Weights of a small transformer language model.
Size: 10 layers, 4 heads of 128.
MLP neurons of a small language model. Each row is named by its layer, matrix (gate and up: input weights) and neuron, and shows model dimensions 144-271. Each number is 500 + 50 x the weight over its row's rms, rounded and kept within 0 to 999. Numbers have three digits each. A neuron's up and down rows have the sign that makes its largest values positive.
Before each neuron's rows, "fires on" lists the tokens most often at its 100 highest values on Wikipedia text that the model never trained on.

fires on: " |", "  ", ";", "|", "oma"
L2.gate119:507486497434456557507484477530461454399549406511491444550469516561511461467606355426489578521448498629459494496488560406486532419552505492488430482636441506466499428540455495581547523552500525519517518457496595569451541494390517358485494453492543539459489556556493504464473484537540477588439478538489472533521495546470531449418431489426396410507498474500608422539489460539496438548524
L2.up119:534573439579515514625493420484499499525467363507569431541468445543600446522491425436487586507523502601452619460479503455500517419502439487615449468567348439420531469542506508503476464490600519444488444464475462521456494554390507436422482463460566518379486506557396431453430527534489463579448522585541454535504421556428517441415484523476501445535522485492490483506437500470547534466586

fires on: "ly", " well", "When", "y", " when", "ter"
L2.gate940:476555513467495546611365435501432546491510475503565505469455540500492447489406544445507538472547483428452448507482553453595485548484494388463488468488531432474549526565556380446403481499505589562478565423381456511425495487461418430463552568523526450501549486494623427565485545534476457474467567390549479457448500544545546541488553387413439555492449446485544447513516514520482455483507
L2.up940:464533418486484527509515488596522535481537466425504540501523460520479487404471520533476413499518527458395499529517545493571407486525410434516474486467452433471401588563430478467470528502559561482492570483519388484490594502431512472541551571453506498435525463494561486478501524511523435536522542508447475507593547608507470487495393504374507573475497495414510507554507567507566485609447

fires on: "t", " tra", " Stra", "mer", " T", " Jer"
L2.gate776:580510554522480547555505456461507506488497525604404499535502454511394490451504454446527527527509510572538604487560364513558543524551518556528522505399488521445630514564525442641484420572507470566580603596516508523406500471434448506498441446506455531520460442532548482512427458509514553478517471480403504555550527524559531552568414490514506453514526482459461426487588455510497491476462
L2.up776:610450455562482486342453459528524494460490516528544480504515637510343547488504473537558458509491484495493422514514511477489535525471493479541475424552508628495499544504521434510526462504519463512483539409523369417521478405509469468504473510452568431507452555458479508463569533488541366485473488529577472523519475466470487557447610518465502485517501553504529570452495524435476547442519

fires on: " bo", "bo", " Bo", " Sl", " me", "sl"
L2.gate427:532523517450532512457482603439579604425556561498443470482606566477472467501473471504489492449493492483538502481440509512329462415531449503539445441469476550436526478536514462482561377386478460429560466479462430542513454606541460527563476525462516475571401542400484546464514518523481568506568562466419486575525527519455459430549434531526433470548506491565572495544459494396484621510536
L2.up427:579529541451523525457484562464464466478503572551363456421483499485482509497585501541410456355518496534465568511483505407480521540516463533524451398521447557435464536544498486545497376561572463527607485564466409490459457488423407504556513498494478494553459563374514526476488518535578500540610625477477449489540554503506502480501425565584426563616553555565545518500487484453508594574462

fires on: "\n\n", "\n", " \"", "-"
L7.gate1175:524457513505402435425525556534610506498584530506481477504561551524525501504488515441444560586387607538423543490607422495618467549494484523527541475381443542497519515433452503532489484487505489443492498567424499537540525438478598532533521479405500489550578492370485556594460540529450484524463570479632447476433542441555617538415556471533482478553513517502591505555457441490512513537551
L7.up1175:527489471548446472489510447486574469464521516515503492496495525482506533474476541467451483460468569559477618510505473512534536505538446523558472516396518467508503493449551474495495532512440548454497439553430514507584515503444511500492524424462489502525514531489480499529467547523508484569420531538574521463437555435502533456447562467472591517566537454406594491516361464486596605540531

fires on: " |", "ric"
L2.gate790:518519423523481525480469475594491473599503477547560444464466573445601467431429524613536507491523564450526524543616422445447540410522469519515388482454520494581483511549318597432587507471502513489545477476463530527491438522526464502531463481455504539527603503507567531551500460509555514488519556478422588543525487566529519443508477482469430521443535530472603566404523529488518380515516
L2.up790:568498449575456500559586513420587491525466469475472440482543465469475465501498510451539458453483552609502493529480397462512542475458511458486449486535503448438505475513401567507496505391464465501427479459521476496385519451456473484475425449532493567448537596479525510335500568437492453524460569569469440429538545476503588383484466526484501551489489551479490449479354505553550433476507

fires on: "In", " in", " In", ":", " on", "in"
L2.gate603:478514439374488532466505591480520524609497536516541456491515480540508463470500526454493450463403541574507540553484452461538435418522509415575485522460467481381493500496425432480518443515503524483497447535540537508467535515609566564556454575435491454572519456542492401401549477484476489488393509484448492472568554469510534517567517484431543517539509452456468599472443427520585505486605
L2.up603:553530490504545561521504548510487462477473503490578459504504538541442472554417516468552410441421520536483425439487479427560557440419478512537544591472533486466585480448526437494429530477526459486549506437514526473535458450464406487638515534414531486512493572472563481438481528518472542559415509481597501457404581471519517489463558505505526466541537537493416616473522536516567512446550

fires on: "-", " |", "|", ":", "=", "et"
L7.gate49:417505441436553514531489495448459497566530494490414498496432566575407539431549487522558524535597562494525493566508472439526539492467513468434470501556599384506430497420397505481620378550501511493580468547479506383537507582461508501518416545435476475469557558565504501549565495481494471556474541536471498570555506467563433498485452548515482457497529444519471526413477403473596539443529
L7.up49:514578500498552550559541485496505442597482542495535498576516541522464492456633538503524505589526519553542420476514493468451434521500489489449444568544584501494415513413497585457545523537411473462552444539524472377454425515527463450493384546517500543451611582423542503544599472516559488527474655546534456517490588389471458503532515557495475556492509481460405526433512493456560568497472

fires on: ":", "\n\n", "n", " \"", "c", " foot"
L2.gate175:481465573535424583517496573499555482550465529452461484436493567391477563578468503518436566478423472541558492482516501461448539508510504500532543469492405527451475534521445530511498450478525590529489525455577513544573556523482581533433552606464548461458493516434458564470519599465464459584501558468449468505470508433536529386507495552503500519421430512450524456445537515520494482489532
L2.up175:549533459617538484481504529488541446486523492542532513479545485559438573510502475481485413537443568506437523620531567425592535531608455492574434542414425442544481502559385466507488529497427561453426472615525544495498541493547560481508630455560583509599617490540470581551399503452454497608456609485497450463561537418468460444455486456467436483531484456509519533474535491510486578514570

fires on: " |", " sh", "ol"
L2.gate876:446503501567568481587524491449462505498540477491561458525511540540510409511510495470543528458513402363490504581623479548500569476494475449556489465489522465457582393467437503481529612483554533416573445477511578475473526393479416498402504439554521547498527441452507489446496580522426475590505625463540550449522569509472543501359545549450504415450478394533470472488513568563548465344486
L2.up876:537522464538493536572470477465491615529529500546542418494560504535471504536402380505538543518515434432559514515570465556496517520486375439486402482558496452503654416492455554479531523460415537525465472462467544521459506452520534547550471505564493515486464529411442485448539568531543512522511548466478520464493617453455543542503545509462569384431458499529533478499464574509582462423379

fires on: " For", ":", "–", "ond", "an", "re"
L2.gate2017:479460585491559547483524439478489563464428611466443593603530466460442499619440517580450459551504510500407519503453608472611576463528524375482493414361501615433481515433467621507388528518487542557570478518545473478539526488409505523503522455545525494454502559491511417457485500615503549544522487482517615570453377537473507535491544500516539526473500486517490464519557521571513548427513
L2.up2017:466503636437564594460566471503431453484474573524519433476540442539522544462454491560447430539477492542456545465505577575667525495493485485518540556387506549470449504515530487394411499508577539514472518507560477532516458560507526535527557579479430385522507509625435410538515449587476408481520584447564579493525361482446454486485536503491581503479464497449547511509467571489460488484512

fires on: " and", " the", " or", " The", " sl"
L7.gate1419:512476547458558473513463548508498588503575542523490440486608554488468466532490482434477534419477546477518505448471480578505524534452510463443548573449589559540525510491419453470549566472517479519528533446503445449633404590439416542585496522461533537509446517462548464486526508555549494457477504591581524461500441567439520501486514430479459453499418502518451500564515494527526602540472
L7.up1419:409510500555471433516565520544496468515440531511503538538443484495507447603516522466508507538406521591437527444426505488440480533529583524494523547484470463526484454473410536456453478497416463467492614524603556527584513488606459518510430511541590465507581496551445529458435511477493507523605531466556499491533558518495455512456443513453555517568478448464546472491497530560443504512525

fires on: ",", ";", "-", ":", "–"
L2.gate92:451461511475482573513511565491408497467551462444476539536493513501521459493532509513530512550471525463519611482459517580507547548461425498620457503472473505594514538477477510501526491507487496466496467486472445510538408519502501472577562442534512398524562515545494344467510487461435502540473560491518526540435465505471494563485545494473464554536407586473522417425537597577476586581562
L2.up92:516484593379518515444519485526473584534473466516518411536548475542617456546522582560474551553520516446493638512568528559465561572465559462641507527595493542468498495555458442582495436459520568580550414527425554504554454579472540519554521492502521408496489391591497397502473487554497528466483543486469569486420568554441473421546477522489491574521452551502554481466563530454500610528523

fires on: " to", " or", " and", " when", " a", "s"
L7.gate1280:460547505533496566526499445575433493591501526473486511495495506608538606436547517498448510482470517512436465542524505424483509466513494577505434551518587407502550561529431530501518513474555513471447555511564389482504545433584426510521481469433471561496502438549582518600451501491372432529519453523511483434561547484445555439465551467440564562456506458510385549434509429505501498560542
L7.up1280:553528538575503482616545437508408539499518516513478489538459590488492482485490517394502450549521486509550492460503536542440525504446487475476506538432565464513549516533456511493537525509558492451519498520555533543488536421535461512441490496422438487517590589553535524568441533445360530513522447613456505530508453428453449476428509488569454439513521483455399455462499433497463553454456

fires on: " |", ",", " 1"
L7.gate1869:423463500457456469500482437609495489512506491458558482497611548512531497515485486413432487456522512620443511430525482440654467537445592441552503504516472505546534482434586485505508528552510458455510480573441472522456490525553538465490495449553514553477430417563416547478549508481496406487495459442526459487520496496562507460462382414495537487520514428521516510497522535517423480474562
L7.up1869:361478423511468496452465427635479502463463471529512496570421540527503525470419519406526548427489408551453533546523491482595499473503490415516443528542478559471427495446482436489504504612476565515414454507555470478463526499578386469459450464542437591405504438474380454578531495438483432491516484533442564436472582507521485376514411451440478530452496468415503364434458570464465464482614

fires on: ",", " to", "ust", " and", "un"
L2.gate1780:538509504538547511508529470492405493509469501470590403499454535582443469457523511472435490527534468548381501493456538522493461504503577504500499461456495585484488529565572449416583489502393498496486465504447502487518474477525505540529469485533434480535501463411536418494490531546478452517478539496579524516489482487497617515496526584604467524480398441461521526486461543495554474531485
L2.up1780:506489507494562560443438402496461491423499474506642456503500521514490491499519498497487449423530431435506442467563580463508499528512509519551548493508523537444535477555539413472530560571527473581486559535492502488517558518566348549444442389515455489560391468466502446495522575507520511503450522476446441531498507509567605431540460466460486544434589406552485451413489510482583543456577

fires on: "ust", "st", " Art", "lt", "art", ":"
L2.gate1659:615494471518428577493490350480548519438363517521524538538454533463412480561517522527470500477502564549539538513461482336523551425446501590412517516602535505527467445496521429453462465462464428445526442487489525494493552532450540469501525470554534443522555519519463525478557524534483505519494531516549508580471547525509572430532467519552568455552524528524559515517480556526464494576496
L2.up1659:519583521389564619499457465394471471507455433526493529539382451465527568573506569606557455483501461494536524488521503533553591474578518533531520475533526435536561474540560517524416500503553452489452472544495480525533559579452475505402470566537476523588523542544443639460480525475537496431559482547509484532434482532509535546521521502449522552464536559436509478467489546520460395515471

fires on: " with", " in", " has"
L2.gate1826:397628531484481497508537495537490454551508493466491564585510555510511488547511567456436505420511438598421466497490513511473431509534431435486438513493542444441527489537476401461545448547573566454569473515595492497435478503363453486578482454560540556450572527502369460505479431452544599489553522493422583536392575447567478508504455473490395533559552382482476565487486526499537577548503
L2.up1826:606569477532500526482515494482525507510479505527546488378487484531457528458417493506578484536462508612494436438517538466467507548469514337496471521535520499522542482448494469521566529487560507539513373547513510424531524566537453557552433573476379566507544435411415468499451457403522590628498550494505522452393545475489486536514498477549479499412525476439481597366455514525497442429573

fires on: "ly", " most", "ally", "y", " Most"
L2.gate209:442541549484573539479448489491480574583471490570495433443441456521418406491530519486460610494446517580485482513538423436545506494540542518565614482510537468550496410426627516500539545510512460467507470503579499393487476416486410436466453466501463477501514553523518545504464585546559521487583493469546456611439526514448486483500538581572525551520550462466507459531548566541483509448445
L2.up209:520473472477475509527432471490522566497434493450413456452472555455553459449539652516465449470561466486446527480406510441569437531491511502617490474481552423387466484528464525472470528508603440622531515477481447516500551475546377520470518453446503471477507393524572515531511542431587472425454511425497532477563456502547468465501436473424632542601494528484511532467466523561554373562468

fires on: " in", " of", " to", ",", " and", " for"
L7.gate1247:409437518465466540583456499565485564499418534532485550559435534519511589457459603431563518501617575498514465499540459503442523483545506561506482506581523458543546534477389541456519429440563486448516510480534497445413473427478534556475470558503427536535605469541517505505500488492398621444526474482521498467545479636542616454472530454514512566505422461558495467522525506511498513625508
L7.up1247:460561556465512481459550420520480510503473380403560523596500459506548545481499513519553414453520450547548505467419578403538557441489442573493392536498532476440526512427503553538519495379586467513500419447515570440577524473516533481477500585561513472542543528489505483431525402564499505493469519523577532463528376504535475598412523519595485515510505451557402465400451443550459537537561

fires on: "–", " team", " Team", " career"
L2.gate1093:557402505547531457575513438491487462447547461367517540446467530489538480584377513506529517539553442496537401501521558471503568570559501441444427476488435432470454585428486416488534456551515511558444534515405458515461470531520538418462534485496490520492448472512462483498507467569430500454525534491478436557574565503503534564515494535524550593445439406599497486511608457488462468471472
L2.up1093:549502554354498493527524590463486545560444382552533507472504482491502547511497531514484549523489475496522547569523436505539527444487530589519544484441451514410511488565415575481528529456504553456507485484407452504502447473494424441463436498447442556399520397453535464526585468529496469491484565617554474524485481483472577494519539434455489516477519582583507543609466528414586469584447